Weights of a small transformer language model: 9 layers.
MLP neurons of a small language model. Each row is named by its layer, matrix (gate and up: input weights) and neuron, and shows model dimensions 160-223. Each number is 200 + 20 x the weight over its row's rms, rounded and kept within 0 to 999. A neuron's up and down rows have the sign that makes its largest values positive.
After each neuron's rows, "fires on" lists the tokens most often at its 100 highest values on Wikipedia text that the model never trained on. A number after a token or word is its count.

L2.gate1631,182,170,195,204,197,210,226,198,184,179,186,205,186,177,171,200,194,189,222,222,202,203,207,228,186,226,182,171,176,214,209,226,161,207,188,193,210,173,179,190,188,218,182,203,230,195,182,183,171,212,207,189,192,244,204,218,214,209,227,155,198,167,204,197
L2.up1631,219,181,168,218,193,204,230,196,214,226,171,211,216,175,178,235,204,211,210,235,231,237,207,228,228,259,206,193,194,204,219,192,198,213,181,219,205,192,178,220,230,209,141,216,185,216,167,195,206,197,227,182,182,189,195,250,186,187,198,182,193,234,203,184
fires on: ":" 22, ")" 14, " from" 10, " 21" 5, " 1858" 4, " 2019" 4

L3.gate180,192,211,206,202,178,235,193,202,207,171,209,232,217,179,191,188,185,258,190,226,218,192,184,193,227,227,204,204,188,194,196,208,214,207,187,199,211,187,214,172,172,221,166,188,216,179,213,184,210,203,203,183,182,181,214,221,170,197,180,193,194,206,178,203
L3.up180,197,166,200,218,181,203,204,204,220,178,231,211,186,223,162,237,221,239,183,200,222,175,195,200,201,234,212,197,219,222,204,204,190,196,217,188,201,164,205,206,176,178,159,206,184,223,188,184,219,190,216,166,205,189,188,172,192,172,186,177,223,175,188,205
fires on: "\n" 71, " name" 4, " Density" 4

L3.gate969,184,201,206,233,222,216,223,203,208,197,180,220,211,205,210,190,161,213,202,237,202,170,198,199,208,236,199,157,218,210,196,208,178,242,203,214,201,150,215,204,190,194,171,238,184,220,221,208,181,199,232,222,241,212,196,189,178,212,179,224,184,198,184,224
L3.up969,177,198,217,218,199,195,199,219,240,200,183,210,213,196,249,185,173,191,198,214,218,168,201,203,173,201,187,179,174,186,207,220,200,224,219,216,208,154,248,227,211,172,237,209,173,191,210,208,211,185,212,210,236,188,190,199,175,211,224,199,187,197,191,182
fires on: " She" 40, " has" 11, "ş" 11, " I" 7, " have" 5

L2.gate1484,169,183,188,199,176,211,206,188,234,175,194,193,193,230,212,195,161,202,200,184,216,216,180,199,221,178,219,199,162,193,208,217,215,212,188,212,212,200,198,170,157,252,206,222,210,183,197,202,224,203,219,188,193,215,211,183,202,207,202,184,193,167,213,210
L2.up1484,198,197,232,215,195,177,208,186,213,174,174,199,206,182,206,230,205,181,228,200,201,217,191,163,223,206,181,189,219,252,191,181,187,209,186,222,224,202,195,190,148,224,193,206,197,214,211,209,177,183,186,216,219,170,199,182,175,230,200,215,161,178,185,188
fires on: "-" 100

L3.gate1105,199,196,197,249,212,201,166,211,205,205,189,200,210,214,194,199,174,187,202,207,235,179,153,167,192,217,221,199,174,197,219,179,187,218,181,185,158,204,207,181,208,229,216,170,221,222,228,231,184,212,216,169,177,225,187,163,236,204,227,211,200,210,207,216
L3.up1105,244,221,240,196,198,186,210,245,197,197,230,204,216,163,162,198,190,205,208,222,193,196,161,190,215,208,217,208,188,236,203,193,212,210,176,172,184,192,194,168,214,196,213,190,205,247,213,206,184,210,222,162,200,193,197,155,239,164,184,211,227,193,199,195
fires on: "." 89

L3.gate1612,214,166,234,178,175,178,187,214,217,192,212,212,209,215,176,196,188,190,173,235,201,192,190,223,187,238,238,176,158,196,234,178,220,219,183,144,207,189,212,198,189,164,167,208,210,216,235,199,202,214,220,174,218,258,201,205,198,189,185,207,215,185,184,199
L3.up1612,222,191,177,207,218,190,183,213,180,161,167,244,225,171,183,220,227,177,211,204,197,177,196,197,170,190,209,172,170,195,208,221,182,176,189,158,198,176,202,216,233,208,226,216,208,240,210,207,189,173,183,224,198,178,200,175,215,191,207,217,196,205,208,198
fires on: " 2" 67, " work" 9, "\n" 5, " 4" 4, " working" 4

L2.gate1473,176,190,229,223,212,199,206,219,183,173,180,178,203,202,226,214,214,204,217,172,210,192,173,198,208,207,162,199,165,215,184,191,178,202,237,236,231,193,230,205,186,194,190,212,194,215,182,173,192,201,230,175,232,191,206,167,181,174,179,183,207,199,187,160
L2.up1473,182,218,202,239,231,207,180,210,186,156,202,205,166,212,233,247,195,204,182,203,207,206,171,206,189,219,214,174,211,195,218,192,171,197,203,218,208,202,186,235,193,213,209,208,197,193,184,210,253,206,193,179,219,170,179,177,198,184,194,214,223,160,228,205
fires on: " Jr" 17, " Reg" 14, " intended" 11, " rather" 7, " etc" 6, " Inc" 6

L3.gate421,217,170,216,221,181,193,218,190,200,192,162,189,217,185,186,143,192,163,187,204,167,199,164,180,187,202,162,201,186,160,212,227,207,177,174,231,208,198,188,163,212,214,186,165,172,183,202,178,212,170,189,199,232,195,212,212,241,189,210,214,194,207,163,212
L3.up421,200,215,167,223,203,206,170,174,188,231,201,239,201,243,193,219,190,179,194,181,223,212,211,222,211,213,189,224,198,198,212,202,245,204,199,192,206,198,207,211,203,227,195,200,210,229,227,187,206,192,207,195,183,252,206,206,197,191,179,206,214,179,199,190
fires on: " began" 27, " continued" 14, " started" 9, " will" 6, " continues" 5

L3.gate768,221,192,194,220,196,198,202,214,229,213,184,190,196,183,204,224,188,209,221,235,225,234,192,191,212,216,235,190,209,185,175,219,208,206,218,207,171,193,221,203,124,201,228,182,175,196,202,195,181,211,218,188,180,182,180,184,206,229,182,197,223,197,208,197
L3.up768,194,209,221,203,183,216,203,172,221,205,196,156,203,203,212,209,189,207,221,232,180,195,252,202,212,198,201,222,230,195,238,211,209,203,197,226,218,210,208,202,163,201,174,220,218,204,224,179,183,196,147,206,204,221,211,153,208,215,219,207,225,171,161,194
fires on: "==" 43, " ==" 20, " as" 11, "." 5, " =" 4

L3.gate722,186,190,217,203,220,219,225,219,204,192,172,225,191,222,191,230,178,184,217,233,205,200,173,197,204,228,186,197,226,205,191,200,190,169,184,194,205,208,203,155,202,180,188,191,155,226,224,209,223,236,219,176,164,185,161,188,191,158,189,162,207,198,174,224
L3.up722,183,179,162,220,157,211,171,169,206,174,170,220,162,217,189,206,203,174,255,197,203,202,178,207,169,204,192,195,184,204,178,190,178,212,210,240,188,189,198,209,170,183,161,207,197,234,226,181,221,181,215,202,231,153,185,186,198,202,211,196,200,205,189,206
fires on: "\n" 98

L2.gate1368,242,196,162,205,215,199,197,213,230,204,229,235,199,206,223,182,200,208,189,213,208,190,222,173,197,204,221,209,196,181,171,192,196,201,228,212,193,162,211,174,205,220,202,206,213,196,205,230,202,174,169,208,202,196,168,192,242,211,175,192,208,170,216,230
L2.up1368,211,197,191,212,165,234,209,202,161,175,206,212,213,191,242,199,239,205,182,187,213,198,188,201,238,220,199,216,214,201,202,177,215,205,190,189,191,195,191,202,243,236,207,198,179,184,208,233,190,180,214,181,193,175,185,220,212,163,188,183,225,207,213,221
fires on: "." 45, ")." 15

L3.gate32,179,208,205,194,196,192,218,196,209,211,178,207,216,199,188,175,177,185,179,209,205,205,226,193,211,198,197,182,203,204,200,237,211,219,180,183,159,200,195,224,198,201,196,207,219,220,196,173,201,186,219,202,228,180,182,187,209,168,221,195,174,206,232,219
L3.up32,181,206,252,186,199,186,190,216,205,219,182,203,209,193,197,187,184,188,202,186,191,209,194,200,238,197,180,230,191,222,200,196,182,214,216,182,181,184,193,231,199,217,175,202,223,199,202,212,182,232,203,193,206,203,260,248,176,197,193,198,180,184,201,170
fires on: " \"" 95

L3.gate368,182,196,191,226,216,186,199,216,211,190,184,192,189,187,176,185,187,212,183,217,207,194,195,204,205,218,206,153,180,190,200,221,197,196,179,176,207,196,189,209,202,208,211,208,231,175,228,227,206,154,209,190,213,200,210,198,217,182,201,231,222,208,221,242
L3.up368,184,159,220,222,208,202,207,189,185,221,226,195,203,187,204,184,191,205,203,185,195,194,194,219,170,214,173,183,147,198,232,226,204,226,193,206,236,187,192,223,204,173,205,178,185,209,198,167,214,206,187,160,189,200,211,221,195,204,188,201,199,199,168,183
fires on: " •" 23, " and" 17, " has" 13, " or" 10, " have" 8, " also" 6

L3.gate1214,208,218,193,214,202,209,191,219,197,182,175,207,168,201,228,202,165,163,233,226,202,178,175,240,216,207,218,196,234,198,217,223,201,196,172,202,187,190,195,181,162,192,224,217,206,198,216,210,189,187,218,193,217,220,181,177,212,209,181,187,183,194,215,224
L3.up1214,239,168,217,201,202,206,193,176,212,228,230,196,199,223,231,228,190,216,216,201,228,203,239,185,183,221,215,212,168,177,194,223,210,205,199,252,236,218,200,228,212,181,187,200,200,232,198,215,198,163,165,195,193,233,197,191,178,230,211,202,175,198,145,206
fires on: "." 86, ":" 7

L3.gate742,228,209,168,228,172,194,218,200,215,205,184,174,183,213,212,216,228,179,210,211,176,210,215,198,208,186,213,190,192,184,179,203,229,195,192,202,170,185,193,192,185,162,187,223,188,203,204,171,210,215,223,198,202,201,156,199,214,219,216,159,198,198,195,189
L3.up742,226,199,194,207,194,174,187,193,252,180,181,209,191,197,208,214,176,229,219,210,183,177,219,167,202,213,181,213,160,227,203,203,214,185,201,223,192,202,202,231,172,210,174,214,190,194,232,196,193,223,170,221,219,196,196,204,176,191,178,232,177,178,177,200
fires on: ")" 36, " place" 16, " →" 9

L2.gate222,177,178,215,193,204,225,199,169,205,190,177,206,186,227,238,182,197,220,174,224,206,217,215,196,179,186,223,198,172,226,181,219,166,195,197,213,222,224,197,195,214,204,214,208,194,175,197,211,198,215,214,190,210,211,235,217,218,222,241,218,193,215,243,210
L2.up222,195,176,222,197,157,194,211,193,218,201,212,168,216,171,192,211,198,204,248,170,207,206,218,184,205,228,223,175,257,207,211,187,171,221,161,186,182,216,164,184,183,207,148,171,188,196,226,206,172,212,203,194,212,202,225,168,159,174,180,167,209,171,180,195
fires on: "-" 100

L2.gate1188,182,172,188,212,203,216,214,199,205,171,193,196,192,191,206,252,188,169,203,167,200,197,195,189,216,206,219,176,188,186,186,229,201,201,161,213,155,179,190,201,185,225,212,189,196,259,206,196,176,231,232,170,196,197,203,206,185,225,204,243,201,192,172,185
L2.up1188,198,183,229,179,206,202,235,195,227,187,184,196,216,224,197,239,210,239,164,210,220,190,199,181,218,183,171,192,179,190,188,226,208,188,182,220,190,214,194,182,217,194,189,215,181,255,189,205,183,224,217,196,175,172,201,210,177,192,218,195,179,241,219,158
fires on: " English" 19, " Chinese" 12, " night" 8, " Scottish" 5, " sons" 4, " signal" 4

L3.gate1133,188,218,165,227,221,186,170,233,175,195,194,195,180,209,168,197,172,178,222,197,190,197,226,201,180,215,215,224,208,227,207,212,202,223,189,171,218,212,206,173,212,193,179,206,212,246,196,202,189,182,210,174,169,201,179,202,238,204,217,226,227,185,175,215
L3.up1133,226,192,203,181,211,191,221,208,188,215,188,202,209,208,219,198,206,198,193,231,187,169,179,199,195,218,193,210,230,223,191,221,224,191,223,200,184,184,227,203,199,165,186,199,189,240,206,212,214,196,196,212,183,216,186,205,204,172,178,202,185,219,152,187
fires on: "." 97

L2.gate1210,209,217,221,209,220,208,194,208,199,188,181,235,183,199,227,213,201,199,180,191,183,208,188,232,165,213,209,189,208,187,202,198,197,189,207,181,201,174,206,206,150,213,199,243,210,220,185,165,193,212,206,231,213,193,183,217,188,216,160,192,197,194,202,209
L2.up1210,208,233,217,219,179,202,212,205,183,206,208,242,215,255,198,203,203,222,177,224,210,172,218,224,153,212,195,196,209,156,189,176,206,182,204,196,215,207,219,206,206,208,201,213,201,193,182,170,192,219,176,227,182,205,210,214,201,200,166,195,212,148,197,180
fires on: " No" 35, " genus" 8, "556°" 4, "722°" 4

L3.gate594,196,202,211,235,204,207,159,200,181,208,185,179,176,227,193,203,163,186,205,219,215,172,176,180,173,196,249,214,218,195,172,216,169,191,215,190,203,166,204,199,202,242,193,191,202,254,233,214,195,201,178,184,190,216,166,205,216,230,225,245,201,190,230,224
L3.up594,205,182,215,178,203,213,203,250,207,186,160,211,217,192,172,187,203,221,192,235,217,181,197,225,192,201,208,175,210,221,215,178,223,202,199,193,219,181,194,180,177,200,220,195,174,237,210,224,220,205,222,168,202,185,221,200,245,179,189,212,182,189,207,222
fires on: "." 71, "\n" 22

L3.gate292,212,217,197,189,173,189,188,210,218,183,181,190,173,232,207,195,194,174,253,196,193,237,187,191,203,180,192,206,155,177,193,204,228,165,204,218,163,209,188,168,177,205,221,198,224,183,161,178,208,207,180,209,154,199,220,177,219,223,223,162,189,217,204,203
L3.up292,211,225,152,209,214,221,221,168,213,211,165,203,199,220,218,184,225,172,199,193,198,189,221,176,171,200,155,208,202,194,227,190,169,213,227,244,228,193,205,184,193,181,157,172,192,191,191,210,210,239,172,192,191,213,147,222,175,228,165,170,192,168,239,196
fires on: " as" 39, " place" 21, " medal" 17, " career" 12, " station" 5